MLP neurons of a small language model. Each row is named by its layer, matrix (up: input weights; down: output weights) and neuron, and shows model dimensions 32-223. Each number is 128 + 32 x the weight over its row's rms, rounded and kept within 0 to 255. Numbers have three digits each.
Before each neuron's rows, "fires after" lists the tokens most often just before its 100 highest values on Wikipedia text that the model never trained on.

fires after: " the", " The", " of", "tin"
L2.up1245:164131125114099120174122106101172137140132115193119092064104088162091156184109080137112135144090150117101083122170119111123129200108078126111155135130185165092115161097113156119077091130123239084148132126088179146150138164121174131147132111152143177171062135099111201152119147158132201122120138137170127143120109156113169121126170086117117105156077138149160151077140091087141137187123099113163134167141093171097086122131096152156115156089101139122159143132090155157114137143134105174104163159174142132103158204112091118157134168063138096153159165142140133110106097063216198183
L2.down1245:092122125078101152126157155180123124099171184107142106141111093121152144076153152140129143099127125122151148112091147127151099118136154083107151150143134102095144119134165124118166102088123113132088177128160120138091110109128082193123104092139136153140113063136123113106123081126136089138139157141128116159158106141111161160132108139150114119114081163147140106136109183181172161139062116124124139136143140155166144147165107070143180090157164120166160180212101150139138066175104165147079118173107121143134127144100167149095109145138184155163120128133063173106143120101086137082

fires after: "s", " dis", " cl", " ex", "ab", " in"
L2.up1098:123108170051135138138149217161145153087099142144104141109172167200090070127070171159136115109164145137164088150149147075169028116113152179127143122132124172123160142144179138098188082086091179123146133094111132129181126159118151122137098197158176172134208170172134134110081113107105149135097121105142124103087161138105104110075188137174118028144070135172143093129169094103079070128147136144112081140074112139187126185134168146117123196078155112099127125103100120103119182106154058109134164148073078137145123148080117121158052116147153169094181180166148146162142123128092147148
L2.down1098:087161117151159119116164147151182119142078104136147101110128141095201128149114110117125181097091142103146140062107119159211163134142074131106145147137156109063130102164131176151113093169130097121146142146189108127156139062140175150171112118131056154095113125131148143118134051130124174079185165160178113094082182151107124092136115150142121122156128081039147108113147105135181090156146109131018129167138166097189150109173124113132193164139078135190214149158118119149124186150152117107109102138120102133119113141127138177133125146146135101100119112162132118109153066184054131203

fires after: " De", "ro", "a", " su", " Le", "tra"
L2.up368:101109105078093143102151168130082101154151137142093115147119085077109140090197188123082100158152070125097116131137130158101105148080105115141140120101118146103097153059132127065093205140128173121153097129139103059094179087110082153154145154131148131156167124175163143132162110110096144101093118186128135162119172092138146143131171137126157139160145129158135178177220173153164098123157130185179143113111135142173097155129168145133096112137168124149096135111201170085140129161126138100078166079116146070121157113168148125139166185139081189178094120166064057127080175108084120131
L2.down368:064085125106110113112213054096162100136154115145099097180171085094183137114134078138153110084120094142080139125134117143121165133172178124132131152156083144173132098175068141113117108158153107081154143124119147138070140123163095137153148149089111113110091149114085146118120206114144101108186122113116098099132135124115141099180071126140103153101064166174091072077087108109195169148088109133121158151097158106102112087139129133155155090196136097142129167124125126097123113123112155104111148090153088134155122070089115089177122118145106099147121108140138141174142125119152193064

fires after: " by", " to", " in", " under", " ", " is"
L2.up2207:105081146136138181090163104092127111161102134102089135115068143098139133088176155095138086114172160140164166083154108149154091109154098058171144178132113142161150101066109062086071145119119169121194117163071123116094117145135089115169129139121098100112169124088103114149184205154115117187107127170085107132121171089151164109102119091134131110129157121130085104175174137112115075112133112129038137134147093124088176198151111138075098150141009126131150160125054096093136089121162058202144141133168103138100132108085147200091117068177145070124149118145106123114133114102169114125
L2.down2207:131113135156092097100126097177119028153075093125155103094114202125193131151083070110126165076171171118133157119110102128120155115086157126150121094120127125056126105170130174109133060157070149078141172191182109160045109099114107124073158139176118119084136138083157162114119115120132146130166137108171151165104122142170156124100066106150086108114149070137086165046093164120130145132157128154148094164137182125118129155168114088149067126125144115076114120137124135120125149156118043100140081149132206091084118141189131121144116130132123113132131090149090092133081192187092136173

fires after: "lo", "ce", "ro", "st", "se", "er"
L2.up844:071110122085116138076173107099119113116139129111136114134124163162104047198210131122140091133060100119152118154118134109157081130158097117111144121112129130207099119102120177136104082129120135168125156190122110185157163085128115184104129145094175133151168105134051145084110107147152078098112077072114151149078151039128070128169135121119125151119128149167181129103172108218162115141130104130147167155120107139154108099149114080086196099103081115154112122136116139090120165133171223150059183141133182081106198146147131191130106149106097175123126129184080079104174137047122076082
L2.down844:168106118083126164099124116111166142112120105103094110140104092128139132179121132175177087187143138088107091106168107130140112088118089130125145003125125122192154091118137095063095128160148115163089109138123137160137077157157149131109146147183141147047147169088210154140165110133093132196083100150149086128111159182103127121134073150130116174135119144146103113147088104127103153065132046137122196153155136106154125115104133174099105164120122064132153132133153134117094083105175179125163128187082183147132126130112124085190120111154156176178117126130136109049136078135096067110

fires after: " that", "th", "mp", "hen", " Th", " when"
L2.up1225:066121105148173100118150148102118094113102139108189100117145128160165150170222077129163109093177131090068158133135159119142087102157152087162165135089133128183097118152111118119182139121154087074113107082157159159088156127129147088094153145099126084076178184088113078137163184151083151080140080081152139155172172109123168098082140122089122104138068200188117169079083143181151187156166131136177129090123078140147117036116119155153192111125104174153150145032119103086116124174107093124156153139150060140120073148124129079154122099075105166126138130158160133126084119118111134105
L2.down1225:125133180138102145130079168152125132171123146125145093147174135117184120102116119126130120140123143139172159134103148135143131140141122135037037124130105159165104085140157165111165203115081153154106120088070078146086121093165099074145129074058173098075138102096112175124131090096123104151174137132083077128085115089135146108138156114135118183102105122143125155120144202134165081127103107102148153139116161085140087139141096173090059141117153079108166108095068157144140143124129100142156064159143082134074160142131137141112137108131147156167130144216116120131134105103207118133

fires after: " ex", "s", "c", "hi", "te", " Ex"
L2.up1110:067116124069160140139105068020096163089142171206192135121099175167104141162110127162108134154109167114149097191170101131137116130103143139165107140194090097126080108136129164141111142124126091148120114131131196111067132129148125051089165100160134136082166115133115067126118131112093120114114112148141153117115150148114095144136136126161156149099141153113095157176149075077146126147207114121093120121118119163151070106107111188149156106103177089084206115120122167155171076097152158034093164115105161148136122114124143160058093146153116080133110121182097107130119086114097145088
L2.down1110:108117199112140117159145102119173101142081132174100093124137192088145130113187167141137132110180150115119153096158112151193142077084203091111164106148114132103134162093170109064122165196166121150183107111130164108126123109150150148094106102109213163177157115165136135133144127055130121128188125125110076099154132090109089106076071095156083122148135161150117139125136162096106110120096173139097059163103106149113121107081133121106139130088096130085164091153147142185152112161109087130171126086145157125173124180147134113147157162050103108156190104092138095123120133115106111121

fires after: " the", " The", "cent", "–"
L2.up1305:134072112134140151172184099051159143170145096168119094094126126159117171164158130130114105112143150117137152106118163150092159113157110086091132117107195131104089157203128128153095120176196104099121132156092113131103142125093104141085081151137121118111127159138157165155168174166098191143114100119129098125116126149093103113092110097200105108141114191128115198124128044046088073119171170067117159148162128136121177075117107160126087153105140137167139101161089127132149159153122124147083129078126101130163141061120141105157161092063096113139078081190151107105129161197124115128
L2.down1305:143148093128180130088159126129104121168115117178128091132156128107074088122122109098106119153159141100126135153119143156085124155134194101132112202187122157130133132153161205057133083060119144166094139138105178149106119154147165146179117143072152082182125092144108179111129130159122091103066141144125141118146150057112163170064111132162220107118137152105099136153124116102116118124113164146144124166129103154145148154148228157106095148137165150142181138148128171123173105115084111116121144164139104133150103145127136158164165131151105136169119154141096148144137061102148131145

fires after: "′", " T", "t", "at"
L2.up1337:208117173178128081136062135155057098126121107116134108130138081117111171153170128112149114121109096094085176108139112118141094075069159125133132109124061128169146200103111134132093132140109142042097140131124139126039123176113093148088127175111131158088097134135061149163144158127146115111070178157148119192213155143080143151113105106162114141076157110110092184164106156113142137172136124130146093083081069128112074141138103116106087139182134150159081135173126114104157128071112124110100161122151119099148104073185143096164118117114107074158157130120126081141102135153131190093
L2.down1337:075037101136133143087160168110111147127114149081161142102147103139122129183085108094120197164149178103101051122106138137199176113118151142092117157124140103109126092139050117153201138146154169151139127136129162144128152180158091145181185153132137151165095147201101114085099175159133076162154100203136156136155157111162081131086109108148081125120098156123149146165099161141124159154108096147190123084100081120118115094122096091136186116121121173062141176149113139129177109144103143108170119177117133102101173136199139126105132081104138123121105150134080103114122108060138178141

fires after: " ", " (", "==", "\n", "ur", "ing"
L2.up801:080156143102098154149128138126134143131104158093142152115110118069149118110104228108129133140083125176169135208173127145106097147128127172130091116115145157101152096116151152179093069160067104127168125061170093128168179149160119117134125147116094143144157110101144162151173136150099147075151104148120092094194146139113104134140145163114180098107133152103101098175085156134144115164063148141107132169186136163174156154122099154162159213093107166125119118085053122129123136148112151112063068114087130095102125136082134152115108135149096103086171158150160132159140126085156101132
L2.down801:126130147138071120112128132121140053069242096151115174113150119164120135077042142091115102116176115100101125155082149124150125134107188155079044152162131100063126127104162148174104103100063101105111104166154170140142128115119106115166104178113131146122149102131098076153114152145148139159076116150183139180124133119160169162106146114086087103097075112132136133126075138122109148133128092165195090059149077131072101130163064148085150149156142151150134115135190157140136142095084159146200121142114121121121100146148201128133101097122126135089128111097161081128103142149093175168

fires after: " in", " out", " end", " after", " In"
L2.up2196:099183120147107152144132103113097129151083122149108132141146113170099078118120076129137159122080123117049138124100144090169113107140120109170127140093082121172163171165136067148102087149069163123160084125131163116042151134101106103126085058100172156118080131108139154129135141129153144096130110139087092105111132144161126123114136124146118080113123172171084079155086141102095122120100096135139134163110126138154137189180127098141134148121082128133141158126111173100108112165111112159193166124109223085086097117135083083159125111151142114182122106114152155143081141121160118136
L2.down2196:120136092128138156142132179179147139169120114120135093140086148097128115153170179179151094178122088189159090155095125137127120125128069113151099155128101121157064131139144094079147132202166168163140116134138184125113139080139151082121123137143156129197112160065125130145125127138113084113199131122143132146159126150120134104111145149143049118133158144123090099091123121164145153168140127166155141107114107100125081113105159163113170134104153209085168090149159107089134130189111208057059166111085083142128102077137100133076130110151143130162102172099081190119144156119127085131

fires after: " in", " to", "in", " In", " To", "In"
L2.up17:133135055127080124077138143133154172093066131135132134111192146181171159092113130068112164147142155080102106087117116129119119078137105112164120148138142132087142097153099146150135135162112123092149109134108121146093132143111194107156151135135147150062134149132164105130144100150178148114145072114075139123098073110164213110123194090167146096147133178148102109134070081167102108167161112122106100212148094130131094171096119134129135183167133160062162115125099137117097089149144160138147093163161155139128184108119190141113165165119139147071151105141151213137114150153110126034
L2.down17:112130098114115151093153082129066130111199096101107132104052153089155159121170117170193167143128161152106164177065133112137087150119105184084142102207123100102122066092118060203129077174111105213123137178147206150161086104110147108106192143151086138137136101139112162124154148109110151140155151115111107088123090186118140122118125106167082096147135073161108082173164111113101162153161102088095158099151165127126109131120066157112133095141136131101122161154161097125148118118136065103130115101133091132174174084124105152114122159161086121103095122078122114158152163158075150109

fires after: "s", "re", " can", " C", " Con", " S"
L2.up1130:143115107174128114171123116078113154160155117189098062125138087134094137089113167156115174098147112126126159100175105119142132118101124136121133110099138151088116140125121116152082121113095098108113124150127136115119117116128111093125114178101190203107180102136141134125045185101081194140100127145168122133107076126114072144109112116112178128180181121162122178099104158171198143111088169117094124126134162136146099123079190150136098106190115128155153149104046175158186101175117077118123073123133066177156109087111123151168134159106124112079129177110075159102096128097075176164
L2.down1130:074150125148110131155109174176152137113064155145061144096132145124135063064103136136110191089105121145141064108152105115152093110078081141135171169130164191093107144129176198057154084151140214109112157071105110140101112146106124209137151103115122165148064126169144141159126134093178107146123133210179130150107157124137199090140149075128118130118150138156193113138108139128091129140166164111142081162122162121103155125096137129128202122084112110185143144151115117088149182155090083106114130168171161117110170130147135069164135125117164164168137122163104160131072158090123118125

fires after: "\n", " It", " I", " mi", "ta"
L2.up1924:162189111156105109125162083158082081149187115118133095084139066125147146132098080124116112103125161162089196110102156152162092126185134168115130119127139182172160166115081138153106144091080073136151096128107125128039153168141115097102139121144075166141119141160133150069168149161178095093125127142124066158045217120172142087154173086132173134135142133091145097143145120104110128089153125108147199132148129157125092122134142126093125097130146184116137128122141147151122121121110126172192104128171166120127068140089107162167096134100104123074212150071063153159121133129114120086
L2.down1924:177101099196137150075202124126122173146134152161108122104144061204110054083121167160164103160140152144145125132134134120133120151177130121093164074050121091149161035087107155135142182130105096127133158162077133073100152111103130088110147106146198046108143100152135104152146149172154105140127139161144113156173131136148118106128139168199142122117133115126081094126086173111129065189082120149076151080084149100076109129158113108125060089127108105084177119138133134183074161162156118160141094127092143081093169167124176074144126097090108104106092152134159121116103103148142165128

fires after: " E", " the", " T", "al", "all"
L2.up1568:130148150088148131153120114097108162151139102163046155112108150161147181103171070140104151136139133166110173081151126106133054135159120118124106193127141142165114149142100159133119145126091112071138137125200114118112171205144136127119102193123133221103118102152123135086119101094110136111103122116113042149128101123124125147090092138146102071145081142098137146074119093137182072135150118122149154136178112159146141163128072093094130057160077137116078086162111117155093111126080151130147185145136085121093098103112126109116140142136152128134167097144177097161103059095156145145
L2.down1568:139157167133117078148150165151121116146093120151134173131148134124102104061115069145171153121140132100104119161176078122089165121165130147055133094112090189174088124146108126104178115102107186141132109107124126118076164110120100108155184080115139070057119113158136121123164096099066113150144141146134151131154151073152112098091198117146159128149126094104201121193101137053131055127119145143090110168124153118110094099132129110145149149095109135154114173120188110115198143174146120127148044122144143110101120165145144138173122181109090143077152138141079145148091116185177123112

fires after: "\n", ")"
L2.up1422:159072135095096171111194055122108095102131082132075183084155171090163101096117136141131122138144146134092112159039111144090121137145142102130130148107117105150133149082111157122085063160118115109107092106159176154166128101125150108078122153147152193138132124151159136070156125163084129125180092129127134115232149171174128145153111170103150110176131106076044076115141179099150196148139143083159143090133140125162189077142119097086174107124203128100154142107124115126190170076101133121130085106130122126138121158113097120199151117122115115115120095099091143164091067062140108152
L2.down1422:062130096139108184137125110102103160151161113165090112090137127122087128137120153153105100205156115085134139209107148103168157202143127180094042062129114116098147118136095130126179120195132128121114134116142159156191141127140138110144069117193179085073112194114152157119105119138128093127122126138072171194124150153159098121107085173144131131110090050104089168074112178154146122146143165138159117133174148120108098111165079094081096084103173114158146157141151102149119145077119138133107122151124119092142134186099183068145141163194117133156147117132131138120104086079103102167

fires after: " in", " to", " of", " on", " ", " w"
L2.up2046:126164123185180110160163148080098127179092160144083148113177127174140153170108160156154155149143124129094082110118132119183130133125135157158130148166124066093135116078163089116185116063145127095139130101172149098056135148109109124112107132112113135144128179145135148044129067102105098077104159165124124107153125177091212135135118095131147071133192134125092163140122150136118114138135132056215141176113117155149079103122123123154180112161140171144204126112076161140159141135119123142111099056132100114149086147089066201153148166099174134129163139142144062121068104127141134167
L2.down2046:186128111144099102089098111117165128150124169061165149100120162176100117117166114162197139159128144165105075133133181103127144145156156131173138126131149115121155112143097132115038127153087111117128100143096178148137144219043153098133176113129107099056121099172149113139146150165079139134123165122110166138121078146119115073163174116124160162100121191130160088150120092183124128130112111055149071119184161115088157138143127097103174164102141095132105138139130139156057153155131131145167066146111153116111154103121182138115104152158105140150167142207095149098128085171139067138

fires after: " pa", "ro", " Pi", " Ba", " Du"
L2.up1583:138114080136169159158146138122129157161123144144133106098153147165096100159112116118113168115090146185141177150104144216104158184117144117129154112115159145200182112076138132159131129158155132171165198101140166093137085136141170116128140180122107182175116094130148113079117112099109125100166082132087185055174155122130099149127074146084114122101110135084135133078150117137172024132171116138168118099091132131091127168073134132192135117135092110139129075111120035158129178080120125140129096142122158164110151102153104106098144109148130163167128140165118181104159117168123141139
L2.down1583:133152147190135174115109147149140145132113120131172149139136099093091158108137078136174069157147114129103178098086174093077111161115157108174019170033150115046131161130119061109097151076039151105205182130147107083100135128093128180181164112077145090128095164113115123098195153090110173052146111042111129182132138123148138112079139106114113146141133139125169122181118149133121122107162122159085113143085157106127077154177076082101155138147088104119100115118150121139121132104189112121175191167106097135149097167116111156096184186160100149138145141096185090127142119147126106116

fires after: " O", "go", "ho", "et", "o", " "
L2.up1469:132138087141133194137159122169105164103120122127101123126135098120136102089128130138047095148100094198151120108123117140161122143118153101116124144136193073080133104096112121115141126115197146046130173160132159111129192164089150083129152200189077116110088099087033180112115137155153112108123156159141119181173089124120091106120109102120163126152126150103126137135120095185155122100086159164169158118173148146089103065126141178147148153155187066141139131169156114128186066081101128097111148110140176142106156117066120115128182194135130097103078064168106104188141165088130132128
L2.down1469:124131133191119108184163138113104153095150113127182132110092121113069121166144156103093156155094045127090153161170152153137107144072160120095134095161112173084129071099109137183122207125122120110156083101175084122163146135175151108119140100116095153194126082062193159119159093183101121127116102111185168077156067132154146082131096071085126115175106112201136152153134087168117124113137156108183127119153189152119120157105156124062139164072126183137123088145145155121136135127180086135064116144148105115121086136111120099115172139121087079089155120151129127146020144102128212162

fires after: " Lo", "ri", "ro", " Le", "I", " Li"
L2.up1612:080115113154143128193137114144106118091143089148095104120104115077135100129115129135087154155133102146092151180120099129127096169093148122136133144176143154162176139106089079132173131123108147114072141111165083087073162132149122146124163082090116084140118145086120114131137085112177135066097117183098146143152084133152086164173142110117178118109157124151125102143095184158158116081147114103149061092105162162146148126104135182112149078139142135114087110149069139075121099144153134127104126100162113188125167183127101147140193166148190142200160080166072091176085172142072091197
L2.down1612:132109126117125066046162120143222122129106123142108113111151099109101108116171098156107155101160153115162091133124178130157124115185155144072152114162118100123084168146153049120109109117097134091127171129154137106121122183128106068144144163102171105191067097158090112160130157188187190079132139115125073093078167165139131107099131075114114158131151175075087121168135106125140076134159109156141116150130167085027101105125132156158160068135118097085122130118135162058096185095141120044117120063083196125080134139123138110081135113073106151126123081112077142076165097100161094082

fires after: "s", " ex", " f", " pro"
L2.up964:078118112148122175140146164121126153147114161210144110161108094101128155110089145120132078118213132131134124157098111122102104126119109167104125136147176113195107144138155150080180124177135132172133099121124076133147148087155087157145152109104123098127165157166093109104091122129187101078110099079133155096138171073127145130128165183160170095159076160164142153141138130075143119101097117147080112134145096167119148061175150151189125129105171151181171125107098125109124169128073145154147085110109166142130079096143123164126113156076148080142161105124190085164104097123170117106
L2.down964:062143119128110059114185065142142154139132127137138143132094071139141143129087097157054118126127130139155127090138155109128132146120113201150101135156148077100132061138081107124046121177076148117146063175186134112128154147089138164153081149149084097169147157159136134091123106085121108143143145121114107118111155093127104082103151157157129136078137086137145151071140093159141132113107127150116117098115206063111138075087089107122146141128086093150083076136142102147150105131203132089110105211123112174171159146166150161152095124113093104147051110094147178179127112102111177083

fires after: " ", " the", " a", " his", " The", " His"
L2.up233:168137116139100117103123061162131140121091077118126100141093150110117175159110132138108208158197128119058166039112147151111159082112094137094182108128138124151165127109106181134133078133171145144124091105155105156118160161160163135196079071134118159110074140111143164145126157133163032108131129136115114090160136085105156162114128121143129144139121112091132131079158073115138119167075103125120119123154147126127150110109141119127138163140127129099119132159105116071123127117188143142183163068136142100149075171120098127115155140047092080137090130117145083164118107109088182147
L2.down233:069152132136124208144155131130177152073129111105126173108127180159159103143083147077142124174171125134183119150129112104102125116093175081165159134169119115152084106144189100122164149143131107121119117124092158106103066068117076130123148151117168147119177086137090183148061129146072144140136099113135125173188137089117123140196079171097108119135129165139095143140126034145200142151157174117156152177137098127138132164142131086049124131132098103101141132169133119134030142125093148166144092152118122102126077151099120082126182115161182186162132111169175129163122108161078120174

fires after: " in", " D", " T", "c", "la", " the"
L2.up1585:146138168106090128172108135153182126068129132172107160115129109172209124123149059104160179104132090139126143180115108076101073040151114132076131102121095110112143171098147138197160130117184124128175127122126159139170132109133088187163140088139172145129159141111230203106120119129106124171135099202118125108164088120087143137139113097100066177106106125092068141143128150131114129113232087154138158135124069115135134052097140122120136097119154133109124056117090140164154119106109152132147156159053087156151206146113161104122103110135099121068066107090157124129142088100085159167
L2.down1585:164120120139178171121178201069120145168197177131087156148057113117160078095160142165138179096137176138074139202149135094168151124126131117079122118127110134134124107163078126099126154093170145057114140118149133126149156122121087149132189119183125142080172071124076090131065126120152120135163073165095096140115102095141104162120163167158171063148127160121169081172077133049088156128129078171079203147127163145134095116132168118124096173141122102102173131071155100100074181131110115175121130138169102144094144133185095181101118103150190140134175078122076175108110106122131139124

fires after: " d", " H", " J", " Je", " D"
L2.up421:106173114177164094100138111091155136146059121094137084201096126118119076147184142141142108143089181167115140102104176081135130145159168125151161145057133174094152097153111108138113078128153135142116139175175138132122099107174058158172174117152130127101123131126107128135077097123125052128105103167081110139120145177089122160112155166139078145124101140129094191150055141152126080147154120153168155146120106132175075125131138108142124163111093151195071091143117133116112119141100130107096070121131124110124161112113110114178113155070146152141162127112166152094128157092175105105
L2.down421:086154172151099089155123190166102074107186144135145167102041112113144180127124169174080106162111131130144099117154147107132111173125077163132164150121127114082099141127136090137159096076094102133140130157176139097170190105142169144139085166155083136105133140155105118119090174066138113117118150171123109111175126152129115191183130087125130142140111165090140123134150171139099101188138149112183163143131072175198110117098121200172119116167156132105131098141130135145146115167113118086206104144077174133124151130093124138138174124136090131064138096132091121128216114092138164103

fires after: " that", ",", " where", " to", " when", " by"
L2.up1012:164106167149166119098173139178112113109089148160112167124131104151168080173191143192138152112148133114137161106125116098142133062149148043132077181137184139124128119157133074167112163181141105125113151174146060166127109118121127081132127113120176125118190094096142113157127074169098137123076109179159140087097128119170154060140155076114076119176141131166123066193117187203129163128124192144181125095118111179133118118134094134097160105093137131130165152142147115095146110124116153137106178074141104117195160115148187130097141107157106176124161090159128142114048133170143102115
L2.down1012:141154191109054110092121149102134146147166161159137123141142073147175089080168122130188113139164138127189166124101141098125149126117166185085137086143132130101072119146204150171121132140090133113118136096126114125084113165168099094069121113089179109128117096122132200155091124088094113144130172139145175058116156176137193125090127026119095164097146121136190104071109198153146109135157113184126100168152209110114098086159112136119136121155170177166084101121113104118106122122133138092122069121140087124075142140143082097130159089170114160138158085162186137152151184130144097122

fires after: "f", " in", "ab", " as", " At", "aff"
L2.up1623:121123161157176092161107177120115115046122103122122091078128186169123097191122198114104171130135193132127107143103131161178174126085144080129121089107126152109095074142091094136139126153099128120155118100154141192191129121113131184102095140134149145119138212148135190117189216156132087180117156133194113137126151110143167121128070114152137122193128122126118103145158110120190192108159119104146045145156179142208120048108122123125115107135173157129139086171103167133156129153086122103082100145117150095191148116122097134149080110130122178141139155143156106178082124131101136116
L2.down1623:130108103090143102128147197111131140108083190102141136164118147081099131167102105127133091149153126093135104194104101113187114128124090131111117138106112122196088120108158143109108119118159086123087184169097110098141135090122114112087098150165143120113116182204132146111188115103144119064135149149154095119149152103112157137117156116135159162128156115151156150105128097086146045164151187130070042105140117113152080091119157108149133055178080142116191138173147098133134143088097174161129129121128176127107194099119085099101136133118177087152137114180153150096187088187121141149

fires after: " 19", "go", " Mo", "o", " di"
L2.up1323:158095105139123164105137101174127132122088142114185110194170156057089157115124131108119114170117109161142078144032122172142099121155131094094181145154114127069092142147121141140086150151174064178155157136053104105161151117117084112072135145110145095131140103078122129140132088141130133160121104127136120116174147179128111174140113112122214092166070137127119108110156102099120148125076048097163145153163123142077100123108127147102153191165133092075126095227116116131057089104179145144135125201132127132159144159114138166124139111131146099108084078140152144139096116113139136128
L2.down1323:072098160096151109059158072096156164111122065155141072145139158108135094052142119087086073155124097168079088164122180144131133119123148128083075128168081112074134067080116168092155091112101126095075170115096081160137161136160162124125088090186145129134155142155170159171140181153183137116080116106140143159075129087036125195134120140100023142088155157137138111177136122082122140145138147166192149134157126090146132135089103085104100158111195096092107118179114159101186131155082100122097123135178121178159089150147090112122110122133161094106190092168092124187087111141105106084

fires after: " W", "y", "w", "per", " w", " to"
L2.up1555:122094108161115128186201148171149105115158165128125193141114144174135131167085102112155154151118062095081084087130111098150137049079093116173168083117130121101122136153128081108142095116139129117115139132129119115122108177186113057165133138089150114142116046138121099105171173150126105105139139138150120161162171138096167150168166073116182119089159160121112064170181127097152119176123072146192116112176144134122142096077161133196120062120097161091168131116118107149084174137112120097130075084096119173097106064114176145209146105154155114135169185123104121093127096104093078086
L2.down1555:083123156104086149099123115097163164186078106101134149157090187180112140107119167101127119138163198093054149115167082097138184148119156116057059132088143137133152112112153149182138100142105165133100155147126149163121154190114134163155187104084159140059104186146194093163180132159143143157145144078156152143119123110159074112067082083090124123113130193163169118136094110136138122113101150126102147085191092138104124114097160138130086113029122126102123102186065116149138212152118137154085128117150079148140096110152156143079134118088152171136074162096164151168070096087169065132

fires after: " |", "s", "li"
L2.up284:127135118135117125106113137136145130113089153153154103122164136103164168121122038145134160061122125145138068191122110128088107078086189109149110123122096164128061082090187138166136156138130121141089108097125081117119158153214123108105158114123113073133119154049133101135115130115099211128100145150138117171087153098147144184128085197136150093090142126144092128158130145133177113143105108109128190110125085150129115099092178193155118179166135153153167131138086075185172109139086122127152121168126094098135164076120113167125134093154128020099110117184116126174121099084066151146
L2.down284:115040123106105121174081098179127151168119175140112139081124133078122073134146086140139191174067091160125112171110200151075103155117139096100129143124171148143154118139121171100107122203124162152125108085158164196123107088144176146148110109167113189126077107124107140084105113119072090169120158119081062127139132130057104152147136119118111182151081106181062139046159112097114082130119155097133146114174185131094154119117185147144175144180117122095186170102055097144146190118158095192156102150152142145141139153145139157115148144122157156157106122154106143118177135088122120095

fires after: " the", " In", "In", " App", " in", "in"
L2.up2231:095098093173170164102145118136142127160132191109179096110156066128162088134136138113133093119137118132085148064111168091129105118215125122073111108212071083093136110099173147103131104180222112124135107136179155147120182120138105172075111077159124183084147100154119163089184069141151142161136155139146144035104144116185141115122156086180145160145134097161147144131143160134087124080059101165116188188161096159174110133151118131063134128126120153079127079127121160097138143144101162169105125155077106120086088101157148165116098084165149148076168148110112110111076099135152137117
L2.down2231:049162162096168077102191117177114098152127068087122079124147115123142088115154105094127131131073058171104150121075087047156134094163096106153185180137135187113115135133104105147068099068094172182088153171157121152121163127147089138146117159125113127125125134113113116081078110153140105164131171119167186060132145161152147077159123094141056103154124120087053071133143204130117104119110115153107115124114133084088154080095099141123120133165124079028129136144141118066176174154113134139093076116174153137168117158165105170090170134108148159074137112073091130144129166131127154102

fires after: " ", " An", " the", " to", " B", "\n"
L2.up375:150100116093126095102191110095145077103141121122157105089112188055093106182113183123095085198141113119093117143117092189088134139192151069172134127151119107154116138109136132137145095176102125147146139099155119141169176117167074122058085147093125073090061120131106140153128155158174096142142154167137166140131130159115116178140154085142124154143114140102046088118115114105108068140114120100127099091174151103120151077094152145111145218096156167089106127112106093094178121126083135199180107104128090126095138098112096151126153163090147090117156072091135138078091156185150189128
L2.down375:132146152151151173174082096114075182088142105123083128174120153095115064131116066114124115129107124103108104161086163097075129117141139129136204097179130131091175041160104183081133181151105158193184124096111155166141092067093086149080085176095123109138074093131177151045112130077127143074148108106105125135125135158059164145081173134147116131093191113159093146131138116177159135138123143122173142125209126139140134147194042107197068143100206127117161092156186117133167107173124086143107131121124128124166123138139103153168074153198135094121157066115152119137161135139142103139

fires after: "\n", " in", " after", " In", "ing", " on"
L2.up863:080130083147115121149118110112070148090151095143120157129147168149163165114178099131160127136061131147082112094150120090104031123197160103144156103131093143136140144158114138133145115136086103138101092054128163148188076199191136094119137146103108094086103119123112197060174137179119150143063109176112105153092140139145136109136158126161143165067117141142107084100084140097119118171125151145142122148178134170108123170096063144104219104107134107111152148181119176149124070137106102138146148153146165147129128162105128113172159083118199124119189131089118156121104189138114129044
L2.down863:096145147118168143083146151123113144107128130126121103146157108156132054094120136089132124119145110114127154168151130088115137111146043134173178111067093194069122106088094119137112096132104093132151194139162133131104106161152224108121104124139127127140158121105103125166150102175096129126163141073121105105159112111172211115153120066150066042136116130136131119123113148145162080192131098137183078218130143097130151141142078090056113122126135146026188129164112102121117141142142092148139099091077116105085118121134109134155101123179151111188129125097124136089117125151131087090